MLP neurons of a small language model. Each row is named by its layer, matrix (down: output weights) and neuron, and shows model dimensions 384-575. Each number is 128 + 32 x the weight over its row's rms, rounded and kept within 0 to 255. Numbers have three digits each. A neuron's up and down rows have the sign that makes its largest values positive.
A block is one neuron, or neurons of one layer that tend to fire together. After each block is what it responds to, as a language model described it from the Wikipedia text at the highest values.

L5.down130:099142147112144158134166092155067129159094125163176110145114127088112107141133116134116060087174131144119133129072116156079119132107060103142144167131136114098117089122134104103131124062177060152104095147142131201147123103138109142101199090110106142126114160084100143168104092102176126159130136169107091076124096092132149171111136133166111090119122200136170109134143174154116114192134088112166113115118082145185117108161101102137135203174123160152120127146138180122125075186110176098121114194062130177093194145073113110140156158129125090099146167127142198112090168109123127113
L5.down236:075132196126098128098123137146097117093093138136069174107150128123161120090177130145120078119152117065073131154135058141146161154071081113062135125142213148155121081107087148159129125151097120105109130130155164168179091103150153147166157156123155099158135100105121133156092155148110092139119104117112149130120145092103089170098181174142102101147092133170155148136139113154145132125102162125096128106127114091089103085119183130087119111079132190118113116147121144118109122117079180094129159142155073128108168171137139097116133137046087213071115138120110092145142096143141070129
L5.down531:087154090180123170084095075102097163135138151142149207140221157145182132122145155080150132177119085132165132144176151152126104123080123123124164116165107144114123166090145142076099151123124094184184086134125124142137107120094177178169110153114126090095162120136059204126127128076146118177152152074056160146129103130148154140117161208085132115131112115182072109156150157096111134094177113087136168093103110169180104168101094199102099161107156143179149175102140137126132108164151096117144133151061145108152110130101117145093083116147094190118092100139089064123095126091113129146
L5.down885:116150130097111138084164144106118129148149136109162166166113101161091179090129157129158092154136112102094118081178041126113161145104149123141147112126138196074118122092074159121108126119143101151136083088128186169113139131153174128116130147184080102145106138181146103052155157091149111154148167126091099108146122147125154045150155184068168131148086116123112076120143110087122075130141118179097160160146201085142102088122130128143131101102168127166150104129197161071121161115136101112110057140115171155161093096135100204120121098125136109092150126174200162105126193125113175153
L5.down1220:113146118143118172081117090118124087125168140077108092094107167149088166115068143138206144158187168162106177149143100122123127166112225121117178155063141116143088211104122148173131140075156178115124117174131139125114102122120130126106137168111163163134117066147139098088156113173103075128042164100122159127072108134143091147061135096151145117125117155160174125134116111180129090154097158160107125098157131209093123135144088168107133114172142133097126058176092104166158129174139110129161124213117152089142123104132112137141219107123104130107079128076136093125141148181197086097
L5.down1269:147132144160109102142175174157093083109121209089160087125163132144146125096043106085180127126094119089139100121148207109152168111157120133154118123118145190120179139168177166076132210158108120174104145124126103155138116142125136162121090103107135114133120122153160106170138078141115096099156133196089142155152107123135126123039051144150192115134086169150142167138163131091102109117104128166139174095126098137088121107119126127172138131148123145133062142148080164160056169119079162151143136123064136085158127072080086125100143092136095163099171153112209101031109160122166139170
L5.down1428:065135158126087104138054126105124130126116144136109123127137112100119115078106115151121152154136128091082103155123111120134098058126112136161114173139056135097138129117086095150143126096112149072148178167121149136143118084164093141122116116101160153104071137108190116103076121087137154167132189144129112165139146053140108177127115101145078086160102144164124137063120146139157125179143097146150149138140085153081101140129132130184118137165116128132123132141152149129092087216129158137088137144165090147129099149128157133125166107160093095180143152130142125154098148143145118150
L5.down2085:142104103108143150126154126075167151136135095075155147101193147151111179138138074069097111125107106013122120162144183159133100201065175176126178118174180252113116147159150152117159080079175098134074101133137120128143141202154125134105093144086148147116126096105084148105106146140104141112110114155121142169141116117172153209151080148136116119110117153145137124104161100123142108072221160112059104121094152100103108144146119120130132093157126122095085137117121088178124162129127156110154095074174123125143112164146157164149123102154132168134074177091112106063082122109093127140
Responds to: Connectives (and, commas) joining roles in short biographical descriptors, e.g. businessman and politician, director, writer, plus lifespan year digits.

L4.down168:159090084128128077094097122161123110137132108149103131082136075078098168136136117157150113103133161124164138123112173122160161180153099096107113098188141168068151144111097124145121147177123140130145101128089084104049091095138141147186124156158165191052126196161102077129107125159121099123138109069065137179181141147145097119155087157089121144159118143160095117095178130115134068113094129090148134091106117139089125125090086137099110141119132137172118084147095115114135134107136165186078104087162147148143183143158157138126016096155115100199112097099127120194161149038113132191
L4.down201:139127068140094116175098176154154078114154114141131128117180108151152172132162103175140196133070119076139090108156142154078124183146125100195155111184131119094136066102148103113098053159109155106137108114058107107109157149175122149134084096171194115080114131149109122176170123147132065090177111085124138156129143085149166178111096060135120111156115148134115197123120160125141097156093133130146130107148145151137107147073150162126098089122113136126089192117109056162124075123146118182139101145167130096154123105154158142098119148156082170157159154114104117122174120089178110172
L4.down684:153108143079143130108155116178093093115127114126070159084121120085083100095143148168154142157115096069143150114074062142079110113173074133158167137103149157084123147142172149077166124155154143160132150127128175151106118092150078102106074135140122147132128132115075150128119108116070145117158153122134170158173108105170118158085108121126157108110156154122152157098111135099084080149088131166140108124205188119111094144094141159138169087206167159146108118138135138141154146076116144088142161167120130174097140179168126167105100092118038152065150124126121082104125138126115132155
L4.down687:193092094154151099123104173068140101165147058071123137147112105135141106122147109121114139196110093123124100158138226121110115164123127069071202089139084130133127136135141094054141085122180161151114122112145114124127168139111120141122140149123216140159154073104125101168116156126149112151141104134146117103148126066141143155126033129142168097150111124164097177093148151177178165161116150148174081168178104107147150102110128188114079133120134116137094176136087151142105141107176148116128181173088135144120084098157136152115123115164168104110183116158174133086122150097175060080
L4.down744:159123077181154094128060173137111172132129130094039097147128141116109183172129107097143150123109078048143112088166113113122076149164040115132094118085140125115082132089152058116153081165189165125106148137078134091142163173149161170173115130146188126117086118177085163150099102155085163147153143114071100151127107094116119139120136195150114097190164133162150124105098140118111086107118114191149163142101123137158111113188120113133095147122185112100128096112099134118165076109114152160126154141148118096136161145179162024160102152141105105139232135165125091133186110082105167178
L4.down1096:209120129169134112097165170093141070128106067063157160130154169061072159113154084112153110137144147167181051135117214121137167142170115110159181133138141129136104094153171072085169127152165133204065097111089153094082133168119095123067143139174141150109108119115181148184133098139130102022157074135100151110148102093147129111103120133174144119139134086115146119099112091170135152119174086223137127125142202097109123089145127131159067138086086175029123106120156099115124076138124113085097185135160084144124131106095135110186107131142136123124182138172159127139166111166112168118
L4.down1340:141152135146117094098152133090115109053178088119077132167119148144140103133157074141112177156127160098122122123120182135133133114109027123085144119132165143146144129132115056157094116153106121131077168157049111085156105152168102193153082141136107122141039049153112137094120126191140103123139105169105091082196137080138051106056125133106134125155110125169096145103099150121190128089122170088097079096164105123165100136128162137112132143085119120091131090109136143105102047124158114120185177167159089143122148077154121126110122175092099100077156143121176098097128098105077198162
L4.down1480:112128082107076151087154158116095077182165134120167149149226134098099125109153104126122122150145113110138111154119151088092128098130091080099125157125114132091180102125127156080087103075104137108172137075080142117133116167176073145103159113090107056174095120126123140150158129094138182172148063118117100142115124109125106134135106085171114112061104106114108140147156157143125138124175119159185122142144127168123108144117160133160098158115137221144137115129182149115106103070141126126172118108150056186154065132188118067207142127146130092122236180129179131111134090122136170098
Responds to: Relative pronouns such as which, who, that (often after a comma or noun) opening a clause about the preceding noun, e.g. ", which had been".

L6.down465:180104023125148063151118046102139135189146087115106078089137152153153171114116163130142113108127040142150199158112168089159125140142099134138126099095123087115145137120154168119167137174124077161081138144110128106105159085141179154174087121125131099123133140121151186238118144129102120101162127058081127143133116110163138087107134140108158109114141123129095121134152075126137164118135146197136128112106120132114146190150154138103133151140224163149144066152082132100061118107116104096161127131103172144132155093116131089110111146120110124125104046083095100141122146101111150085
Responds to: Nouns and pronouns naming a generic person or entity, mostly after "a" or "the": someone, anyone, person, player, one (of), people, those.

L4.down146:130144094135119126114145117093076110179115100110137127157079145106112170151082105090075104150126119176103144121110138158131122130173156088118104146177077123170112113135119133114092130058107139189170126132158091112116077078102150104102122112071077145125141133143181099131085160059115180196112117115130151098103079154128154116116168172151147152151177123060132119162152117143174141163088146095160158176054077107076148136143134136093119166143097142116139108073150101114170127137158162142132137176129155103109121087134134144108155122147182107127079160110143143089135124153119183109
L4.down355:168045139152144168159185121109107117068108163094132134146100138137085154127125136095165117102142038143111151123159128123049171105123185149103133140068104127160142147119100124197126079095091103086140139139127168146104128109135127131076136117124083093047092150137026105151121102155110184152082133165123100124123123153092184102102131123147124098112073144142176114223149121130103134033123106173121150181050122125195122116092107120114095100090152128136162145128178231157174169123199110165122139113134101154095091174205160183103067085104184114110061126142142132115147133101094158163
L4.down732:136097179097138168166060151089076128086113123178158085110130062101059122094105188136154111158138144138113086134141114180086096110110069088128143163129174146130146121099123105099102107100130177095146097098076145118100054098047109151209115110131112117103125119144102163124127103097082150182075174137141110149190102079150171081190129126118113150125147140097114142086188128076151145114139094136163150155110121037126079105144150070163101148125085096218109142127141195169161126148149160048095109134131085083146126201106087100130100129119149105113081094159170110111133160064129149141
L4.down752:112107082118139197127139162178097132086138151140145152173182129123133134141119188105108105138061122141125090134137057131157089059106153156130130149119144122107105075139145106104159145151055063132137090097201158127186127095126082111099183123167084090129200091169119136090093074135108103124136144098150159106166103125186150121072171136170142113131081103104051114082083109138147123137100093095137115130134115150028156159083116130112110114161143105184146164111123132137140169165157135124129124105148122119176173136083106152180129127171148102082106097152136152191087173087101079132
L4.down1117:189174123104148118152111163129126073140085103195203087082097166089097126137124111026110103125104184140156124177090122102142120099093090108111162162119135108124121179126152168155102110152165141159096088124145068077138159159148059105098155141095138142125097120155126138094144103071210137080136164179139148139098109146165057165129159116194166190164075107092116127176093122138180129113147177141102127161131109152125087121102129128144111140141158049141156064127179117121122125074122063118096137147123128111143106148119194077093127131138135083131151117132102118116125136107159130132
L4.down1211:105116132099071084141132111109126112093125101108133145128101134156045113161099109117109160147134115094130131067084024137141122119075120113151162140113114164134160091148114141117108160140110087145134073166166165120108126108126104056090149153125137114121146143090178078149134096119154085130156147194051145131133153148131122138149158177094153118134112111108118128145134163169133148130074122148188111073128162150121143178131164135145158126116140067149135106150132133115148161132113148124168090140163129192134134155075157080163117114173103097175159132170121123097110099067125133143
L4.down1323:060147094121130110162090081147096134091100182090116089139080163097133073105175184134151135142162114082151147162145139154126099122158057144121162133068138118086148116155153057162149105135146152111132106158134169114135076113122151139131151183104150117085135130152079073112184109140161065123101139104081096147127129101134113147100162122153133163103100099102131107096116108074156103136097087138075130144115094140115127116125110122176147098187108162117134089092146163127136131151151080073119121050128072121157094111169142137167162075159154106105089063164086159143146113089090141155
L4.down2126:152143087145071132147107150193103131154142198126181113135160154161103121113069111079162134075133163134167049166146073110128114119084120160148193155117142060101157109165173091140099087115125125124127146092144087144188138182169185102192135049145090160116115135156135163115144146106138195090137193128138172103131047119131054120074099201132142123138103149151137145087113136114170143084133100134090163135163168116116117121114137123100152117108154121155161156133121141093131148095112084128119117112071210062099067196146090083145091112144123134134087091102139106128136123096148143097
Responds to: Nouns and participles naming deaths, injuries or setbacks, often after "the" or "was" in narrative, such as death, killed, dead, replaced, bankrupt.

L5.down706:140090153056144088135136142112156169162079196151078137143112186173020088157122171191136135155131101108143144028165158090169141106164127171119127108106116110082153208109086122143155132129126127082146078189149104128164088136145088055118062160115119131150154075085190177099134126120116133096137159145134111141121122097161107149134112132114166155093124113102159178111092149125139143122117072152153112146129169104136121100096107154183175123096143092159152152130177100144106109180099091138111113097127116144120113120163139086157050097103124141071141116171105107137135120119208115072
L5.down744:105076164128131112165125140098166144171096198148146102140098117151104148170151068136101073137102130136136144124171177136130121122174075085140131170111127088125138142141070109140179120173086104098106145098146131132156143136089089129177091155103041144104182113158219072113090161128149158121153136119147118142184106128180104081150164095122055087206186218111086147178137121091164067114089176162106122108150054109122122110099120136097137068114111125134138140194145087102097076102082118105099128120141103156139130118105076145101110153169132139126096122110074078078063121119173141122
L5.down1185:122111102107096112110132114054103112166102163089121078165143159099064127152130119140129173103136113151139096174157088166130103143126121140111077130165133130169132127158184137124124191133091117183165161095134037111077097105194156132137145156162139141098134161117119172172125169071119176112117100151128159080131161120087174125113080153101163143148133153160159127102139103115151136169163126139115098111107118128103077127119108149112182087142119188164128110102089131098151055068131144086145124048088113134159115102124109172146149113157140117118093110126084114122123079095128123108
L5.down1327:184183118132118171095071149146099118139177132117131084123109154097160083117137110123137185117117075143048155141149087076131132174152106127131144116115132137094151056143116096153181094146128181124129124124121126190167180094150109105093065140156190114131184141092089164143079189122162115112122134157181088155126246160120085108103118157112130175122122137145178100085105080114147106130143208136139107088067083136141151113114134169122105188101203143122100136089135147095130124094092117197140096136152163122142149131114112118115095164119056120144120134115211138142099128146114065161
L5.down1484:108089187131103141136136111100091129112061101149112114135097158164099129160137169143129161134157208122146094095083090110149092094127171146093142170144168123164074153069145131173118102100096094186134151142109061185081128128156130067111155116111145151158111165082138174034142148165110103149131108142141127106140118093177146175118094059113132073117113179148099086059094138142154089087132095101167080102139160130150110107128105107152081107111132137117100135152151119166137107195123123142141124074139170106109124098141094114130138123148060080183112115103106128084186123133113152124
L5.down1844:133146046142154098128110145070090141101073151143183146136152108089126187168148158105249122179095162135101148160109080116110181088141096117204102175129129149130135157133142129108167159143124182133120093104167116121049057171165072115087109153123162130142147087121162110103079064109186106144168099139180132103173092158194049100125221106124095164117121088144097131155130123085152150115115123111113138154104198090111115185126139156095196104119131172124086124190153098138144142119150094171103110137102146047125103179191128146080102178126104130081088096075142072130067099117122135111
L5.down1899:133141144109151128150125146135129139158156107159124118119162090127157183153149090112183175092147120144123145107113094126126097122139127079164128110080156144133149130140150146107183119079180108159107087125078083059146068127135107137086098164078123102125090147064167117116174121127111171128164107116139102078139107140135129117114132148144082148145208124148139102149180147096137143138091205162121092141137096117177128149131131134068093120192112197069154127176194136110178163130121142102141113118043059087090147154137158134126188154117100096126149129135120102106146172123096139122
L5.down2300:107131140119102130124141062206168066107079132078123119088172113059154062113142129129121125159061138139131071062148133152137110073087121182072118100140153144180156080159189106137175110149188097137122200083159099152181138105107119149117125091092176144119106127155119093165135117194080163063112158108152156137119119152103135081136134164126130117152182154130146100122158063082095114121146097121107132103150090154070157145167146110141173156111120054173151095187058159170161133146113139150187161139072107181142093117053117120085095117128151107167101083130133102134093104097176099108
Responds to: Verbs and the prepositions right after them describing disasters, attacks or harm to a target, such as destroying, killed, fire on, crashed into; weaker on scattered mid-word pieces.

L4.down206:095130149108162095144157158133139074160134103104144076136158155109094112109147147167062134120075182114117124131135168150124178108113124201178175121075129102197104145132129137090157112128158163094141164122115115157152121130188168122150133201115200159192160114128156165159147161150154099172165129168137164146120138121095194129183130119149162071163170105133109125140132135118146157121136122086121083157142114154129114154164099064125108151116072126162156115130144073084123088170179128096101094139127158125168063131073144189156073159114124144144167081130117128171151103145118169113
L4.down274:110124161077124187165082165179157126148106142177132122149114063079089142119115113153085098144121143107131179194074042112158156125145128122099119090138129154159131128100156149132126116138175152143138142095082075126106190136100157155121151067136151111135140126172055124164129085099132125161169133148117131082132116099142118108141163152126140096148151130141202172135189164180146130130129090104167123095130097092095169120136140088051104155162195100136127123100099087147107166115166110117106131082110074127128129122139097120065146135109106105114133110212060090120099085194088177097
L4.down677:112120135155097097089108184157164134109053110162145095117132109137101134102207147120074124182146131092153142090051146179147167125126153161159094152083153171114133122081100149117098199160107123166086131110147125085104164119135168142067068088137108108133180135113112166117141105135109137096088153120166110114063136112098096079098080161197203088106170113129138109140157118140090135107110188083158153143098110115176157214142131144095159075162126144094112081119129150168156120091116164090094153167160159086119089153148148100134075139117145175152141119114102116153070171146134173149
L4.down788:159202120115141092137088121151118205120120146167160124165110096107090147100190123173138165169137113123114169119093072104091146072123136141108172088095136135041108139173140169128136128084106089127175197128131118106144167100099097171113128135126129115130164083128139112156095158153097111159158098168129084119129150101079130110129114138141120078128146160140139204106156138161136112110105178092136197098126134174101111135123112196155119114144140152171128078125134102109130103109162080146125125154162091116114115098113164135097133134111143102139170076095131089093130127141126109128
L4.down1482:160139142082084178166202111101092103103085187124129164100179168122126139088085146146099179156109110131019164069129155122105177098125140109132097102100133142088121178074181136156126115110041117119133076118096110122062131115165172123162088105122205107068142147122106115086156179142090145113120166149129126125099114207120166127088163183176176088111183145234111078097142120117088129144088181117124097161153139162166184085159148123119131086125110118074148122167159111153159153166161113072144118143133080111118075082119084162139156149119158104147153151158145130161102117162113119111
L4.down1531:120117080145113165130137115122116129146097183091143151171188195065115103163071159176116143092120139132127132119085109085197134194063159093161130082149143126144100157072164128156073118095104136121144163141146126134063128105154125093130112115161183113083145063106096141120116116144103111154195125113147165123129146188131114091158136152133132137112137165141165127145141185091135135139122101121150059114130173112151141181133165170153148139152113109157154168094151105114156144163182096157099140112193088129101135171113091131097128102123135133121081153167160041127112071161102158074
L4.down1597:128206084119130121119183128055133134132127195120122098172134135156160098229143158145136130167076149118108147121103152108135176106110226158056114111132165149127106131153149151078091106124119114199114126197062182121115155099101167124158130198112146081151164093125173141105135093124101064176080139158123111137173160181131104113076122160113123126154176101155144143127149153097100162136132104134091097079094197189166103161155173127149160159155101182101123092152134149094127084093177063070134160127153111125141126148128123096102152133173161117110163116149182117079096154163179146119
L4.down1957:174133077131140158167092105090087141141155145153170147105132100152167062136134143198152114171138139080142143090123203109094100190117144164082124141131110100168109105098184124132140135118077144136141149120144101127098089066138102114184131136089120086106128168124126135161103104115114115194152167142161102090141150123094139111127109203106145117130136143131147098179130091089147126113083107067107112112165153113130161101130101136063146109135140144156136118177120182108113106149152100071107099063136078113119135144150146218154153098159112144154130092150141099103117131138107129167
Responds to: Fires on and or commas joining occupations after a nationality in short person descriptions, e.g. Japanese film director and screenwriter, Canadian film director, writer; weaker on nationality words.

L4.down149:061043108135122113138141119169169161138115175112127068094160142086126129150118144145076159112143129121109131153135101192110167123183127085180139070123116135091145110128141130178084131137168131136108129160123134134137123141139139157175034186126094124129183132144086198157103128142156155178148179135166120148091046103118142129172103098135098127133118141180104115159134105120117144133130135121090101150100159120147156080142104157092139108119149152156126145163107068126139054162093102127149058187104099151133107135110131123133178168127161091156148101100031109139149123133133102152
L4.down375:057167196115125143149104099120163093128127118159100160129120136166049167118146108160157140160131145140137142173193167091124119177163119173148089117158160127138117165155124101112119128144183117099133177111114160116116116139128162040147123173112118110147165177133095160123138126164117180120149133165143111136099124121142142095134112133156132199116126141082155090145177147137161118172108103089118134086157057153146120153154083113075148111134137126140154145172107141152139086132120187095130115120075142109126098126115144127096159089053084109148152111130134167118136177150127145118
L4.down647:114102144111103112104173107107116136178199101186140095148145183124127126103140175120174176129084152161126170073115124068098111130114204124170129138141118139118120178120119084113053160144143163163078075135171124149141153081127099139148106096122147160146135101140127124159118155124184154131091146108118076104162117156172098062190142169135170079165151158114112077180136139166137115110138145087135097172130166146129120143184091119100189152200195120104158079134185114106100189040128185142152163146135132136159103123112138176164131094132077099126141136145138098110140142115151094075
L4.down818:149102144089135139131069083161174154157106157157098107145108108161048137142100128159154140113139160110090090185144144117164158166131137093132110179159158122154154125082076099074107098075089152073107090121116128129163151099115171149107147123091108079169103134044071147087129089174142157092109163167159146180107116129113106155146143123162094122155152109114114078138188160138126107137117152147116147142103098097140119079078096160061134114071160155159083148114060120084156098079117149133127112089160158112169113151135153108102170128089097144123098096124128088125152111113149106093
L4.down1135:112159100117139071101115148211145170102106157091098098083165157126176163090140126223092104158160118114138175133171115116085091133063089149127141048102132103157117069106167098092125110172128113162138143227137087116135178157150107140132150150126086153123144073106141095128154137118117154109161122123132170181093153095091160153153116141057121105131116138148115130180181153131198132058165104139092155133082101112180129130153152165124122117151068140144152148136133138162096120135126100170082159167138124100132135144118095143115112120088078163152099157075107121074170140111150118131
L4.down1319:102114098156139077118085071134137119129132116149147111094044124080065092108090147109095164143066150117139156131098094111135080209101112140126146138151138113183108193111084111154183130158132138097146124124148172150160144117191139109148119169188141075177129127136062093083138195097096125105129169129106119146169123077107166149109137120149140145084102150155106115057085116140174112185117105149097142132119038074150112120182127135125148147118175175172052081149157107107144173083127169130146106128127130104136097192109123149113153065130164154107112112174148127125131097104147147105
L4.down1772:105130104158107164139109164159097133148144112139164160131073163112113116178095110090043146143142101162118154112105077137130171153137127083162153105132150128191112173125117101085136136084131066160104114089124078143123110124106132137129120126094113123147145081128168106161147139149130175069151166169100166134157121157153137143096137130162149174111124087071123090121116080117133075174119099128103076132188119135191115141172161117177133141128123103140104156161075092089116171150111100124195149066097159125130145147092147072133137133155114158172180146114116136109139073131136132127
L4.down1853:164099132192124062154123089134123172122171185172120164100060092144122097131077152165130144134116129162127142105110121162102156105096125053090185095092109100161072155169161089226123148153136103145103125080129112089072137124153142136105136084167097095129126058104169142176082143155128146098124166101145063152146130158159146107166126075099112180135129135144180126155160053103151124151154142138131047128094140143113102133147192135134109103132129157069156122122108160080194150136119092143127193087130074132099117132117151152099144164087148150121152167095120144187134137143115141098
Responds to: Past participles in passive constructions, mostly right after was, were, be or is, such as made, developed, issued.

L5.down59:114174116044163180153095085092148112058054064118142105123059117139144154112109083112093070061134151130129151119123124086128157139097091121075175139124168143092092086119102164152136088116094133154148082140088101141044091075106139083142032151119112207098109167163114078148197148122106148104146125112166150133168110110126182142138148088118097133097133114092104142138142153131134120154142185122145126149086106132158131141124052109143135167056141138128140084109163131128146119078125162089098144130157104071158147154102195100115123124165202144047074142142085144091144099092104183141
L5.down133:072076167140147133123136142158105077091129084155107082101093155143174193164133139094130150107075105080110158114098156119079130118138108097140133112117136126145153172139139144098125183140074098128056099108080139186139141147096144079136110126116070153155090124163142155067100150096153153105136092129132133109147125096085082080105085150176132163190156128114169169111104108117105134142165152134194142153089159122180154111155133104129132198121123173149092179119076123084176101092128203176139120157150138139139148119114148128075130073096144129091067099082128086178105147105160108135
L5.down204:128067104123123129103147138142095121200139145135156127109129100074125142083163107124171127167128079141081188152176148187179166169065126106128114099140114175134113089154158111080135171145074096154147102121188067157157107150109187154088144123138162115082153134164092102110107143143162128155146120095224098146109191086121104103089150109107123184121140167160134124125211052100131159126086194164118121155154151124089127135072180157115136111129165098098109127146109116059163169115092153186099062158127113169135131138077120167151134160200134159119166110123155127150132145150111119135
L5.down588:110150089195114103108093051131112110072157168139120059125136164113155079120120125126115130101163154065151147117106086132131168141102114086147110078138155164139090069134236137131121096153101126129108159212168163123128133172117106114124110133122146129098136092146146126122095101141109114193201123094124121102126123120173159146117087186112147139136124076117153177073149075069117163142171167114055132141079046142098131166090126152152115115159113132144137159108157136156125110156101075138173078191106103157139143080141110145151078072168120145122201136125165127136127089147154142152
L5.down929:126067170167117108137124141141088048055152167097155148105109153140105113031113092141056146191129130106132190127158116164134096079137143138137152092150121184139111143111115176113143096157159125130150192156146138118155152114163124131123102129084182084087107158115129116128153133079108098163199090111117095161069173067065176090098153185095068097129092096156134165106090142133152122139082107142123151195134128115107105157093080201135075133163126184127058119172180173083151242129156159062085108121114180081125112092142173161156189119132128153193153131094107130108110108154130129212
L5.down1246:097102136115197107101111153166168141115147107135085153097159149120070157076125150205102144110153130069142079173120196120138069158163071127126162106110182106105160153145130141093150142114156127122097180112179131126176071098149132095148149158094111191086027098081147143167112159174066205085134106157095136097161177148146149152110158107143073078165129102158131093170130068135171159131109162165150181130196123159116108117145135122138122125141114117153076139121084169151094104207105131205138144123060102139164082077094116112084132152096102095099130087093087069170121170079152094095
L5.down1855:142120166150180133132132124144144117075133140155169153163164125114125127054172130082151151151191129160139115062073027128127118140096119160161188117149077157070086221132103147134132080163099157082122149195182113152171127172121106176070114093075186136126089156123104133082161084143107071148142149140105121141158127114165098166141118100143132034102126131104122140087148130119081149134100110155106156165141089148113128123089077134065100087125129086154207145159110127106139159171158147149161149131090115129145134110086164076168185126172101094227153138100133199128135145145142127131
L5.down2284:105135130092189090109159130101117088158097140100153118155094095151099175071147142122152146068172083128104092088141074146120054162115113129115165066164165100074113154159165143175170184128071132138089087084131167145119138111043121167064105109081076200157130132103101115148103160146114137173131150129111155125112149106125121124116181055113120141187061118104125129163216080184126174114127134150089149164144141125113158111106163150091154166159131090102104124104041179131153165128131107204129176109132127139171080114097148123169141111135166135105070131102123077143092101104131095139
Responds to: Past participles and "place" right after was/were/took in event or record statements, such as "was held", "took place", "was replaced" (by).

L6.down353:103108121132125176134165137155070162139094129177125117141131195151157127127079128138065176060156087090125117144093144143107148137092115231151108128119168054182120141128140094152165116116148141118124111110140052088124137098121122123116072165149115182109102158195109122125110130151121150147102155115179171172080118120109142150115142099111075104141098155161197090141112122138116140144163136143097192094108146094156099106094122098167150117085096097114146150156098137152063130152152012120097108164155112143155103094162108132106165148088075113097137152138157097114112123154155139111
Responds to: Years and nationality words opening a short description of a film, treaty or person, e.g. "1978 film", "a 1982 Indian", "Irish Australian", "(born 1954)"; also years in table cells.

L6.down1148:127118134156188134095183097149111124109172112114106054141118121129108141108190121129155185088222052115184112045087210111115180097057135092113134091143130105160123127143117112128115141100098134133150119125169130135115094092120172108087139084072156173076118137084122170169114152138095139111111121155114141134115082138110121160184116088134063158140103154184126116123173108133130150128133144123138130099141081149135125128158124127096121020126117132112067144137077152158096172119103157149112141101135107144151084169167101148156070177134141117163164217143107144137133187103135125087
Responds to: Past participles or action nouns completing a passive or verb phrase after was/be/been/is, such as used, obtained, destroyed, released, produced.

L5.down5:110118111138132087156143230104102085133131160138117144089157095122124155112128140137159120117128101139053119094117097069133182097121089175173097122097104100136109108132121132162115164151093078154141143086112155063117152175141165114156101144159119111119149094171099072140159142157068134128147124099128123066106131089115129068119138081060177126074130092121095105161073136068132109146086076154129126100174168142133108102161120148061090131146153045107131078153130140123070163147105070153171124149097160181143136158130153081086067091126138126176110230151103119178091144163127103219
L5.down135:173136059153119115115164084125113089129092144127074144169130092163122188152127118145228079069104123124112165116103148051172150148095092114140145103108136075130131124137199158162112165132089134134093109153087104071162137146077126090096156120111255103094089146024107139189104136200136116142145095132151135088111097159117139135046141097163161104107153132078108129135093108096196072133116085085124127163146087129139106133130158088129100114114153145110101136125096141116163127130183095184162183105137134140120060120161090083098134096125072099139178134061152157095128139116140116121
L5.down233:184109042121108130074144098117141076168099115087150097170125106213104139179163134134130154105136155081114150124151117095135118141075118144142078187117156104134179140140153124134160082144094124183130086145130086064087142088081054162116158147114155167109169175106144116166146121121131107076164092112121192179134145156145112141179186094129094148182164078126110121103131118068115152126141149075120104107087129165136201203113109073128096145120128145139145122167085188130139103092140174129180121120147132167151155089145117115135077103119141136149174145063106129151105098086108156132
L5.down682:156180124211110096145110118141155149082177076034158126135164127172113168097130115157105067170128147139107104114176081099119113105146142185140107160142109165170131126063128083152188158115129173098109143083105136145160079146165144134090150111139117085080133162127125128186164181165157062113150121129077122106149202112125133161109125125120100123127151181152093128111084132126122164091155093162095133148096137170202132037123074137109135159172075118180120129111168129120175098099159184137138114172148165098129081158145099173114174126103179063204132137105135187117129110137157081073
L5.down1208:116132038108113121184121065169127167115111146155127166118124131137147154125165061090119143122064223104125171096106100101168137175114182114116135133128153117168095167126095097120108096131148156065102127187099090132105103145138136165152157180087214140103100169156102114167135115147108094077131141187150118142133123203144119083079134132126212135111128142099104082104129100134121113152148146171096185122109110133103152127116119066126117139116151101065123108108033151103116081152132101170154119145142196142144137125141085106094151190115136174167127117073123160065113127117180119151
L5.down1422:106140098113093149117155054165168091131143112116140127093124173067150173146135171139144159133131096085120084112139046116115130063130143138130192118090152140159105108139060120086119117145132144130119089119082188134097157135191109067127118079185132114130150140127099121151088144155144143180159140149143114130121081160148120141142109026072201081108102111119125109135149139095097184102106076185119126127127102136131073122077147112119137107119136124180100131129095124119099064165070144134135154107151118088101124095117146114104105078128053104196087091097116104140134173129167184140
L5.down1773:144142111183201118177128149164113167064085091136130170103106091128115122085129130064169107171126068143073097143144100118076137088079128164144099183127108100153092108117125139140124111141114107119128151184112130144090110139110141087110189124096176163141184069162162119084111149189206118118129119103131086222155136092122100117057063170106142162156106151095148159077135074140113093174120131101165079124136144088101176165115122141094113175107123126093123131114086105115167123138131134150141136125110142148085149126168131135164117117133123162087099155116120049138067096114131151105
L5.down1939:144188118088124142143142159126103150145133133141085136138126149117108142143201186095173087133092108180116163124142073118117113160103136089149103127103136122126236141147130111208051103128091121086069102101184120174037171145148155128138157132139104105134097168129130030124172150109109143148143075077129047194135150074100130119117104132146132105174118130115128201153084181135116114131124152141154140164121088150084135099143120099120114137151157093105101125113082134132114123145123136145130102081088160182202152151157119138114110075172142111185107114160051120139184101138206177188
Responds to: Mostly "to" after superlative or ordinal noun phrases like "the first athlete to", "the youngest player to"; weaker on relative "who"/"that" after person nouns.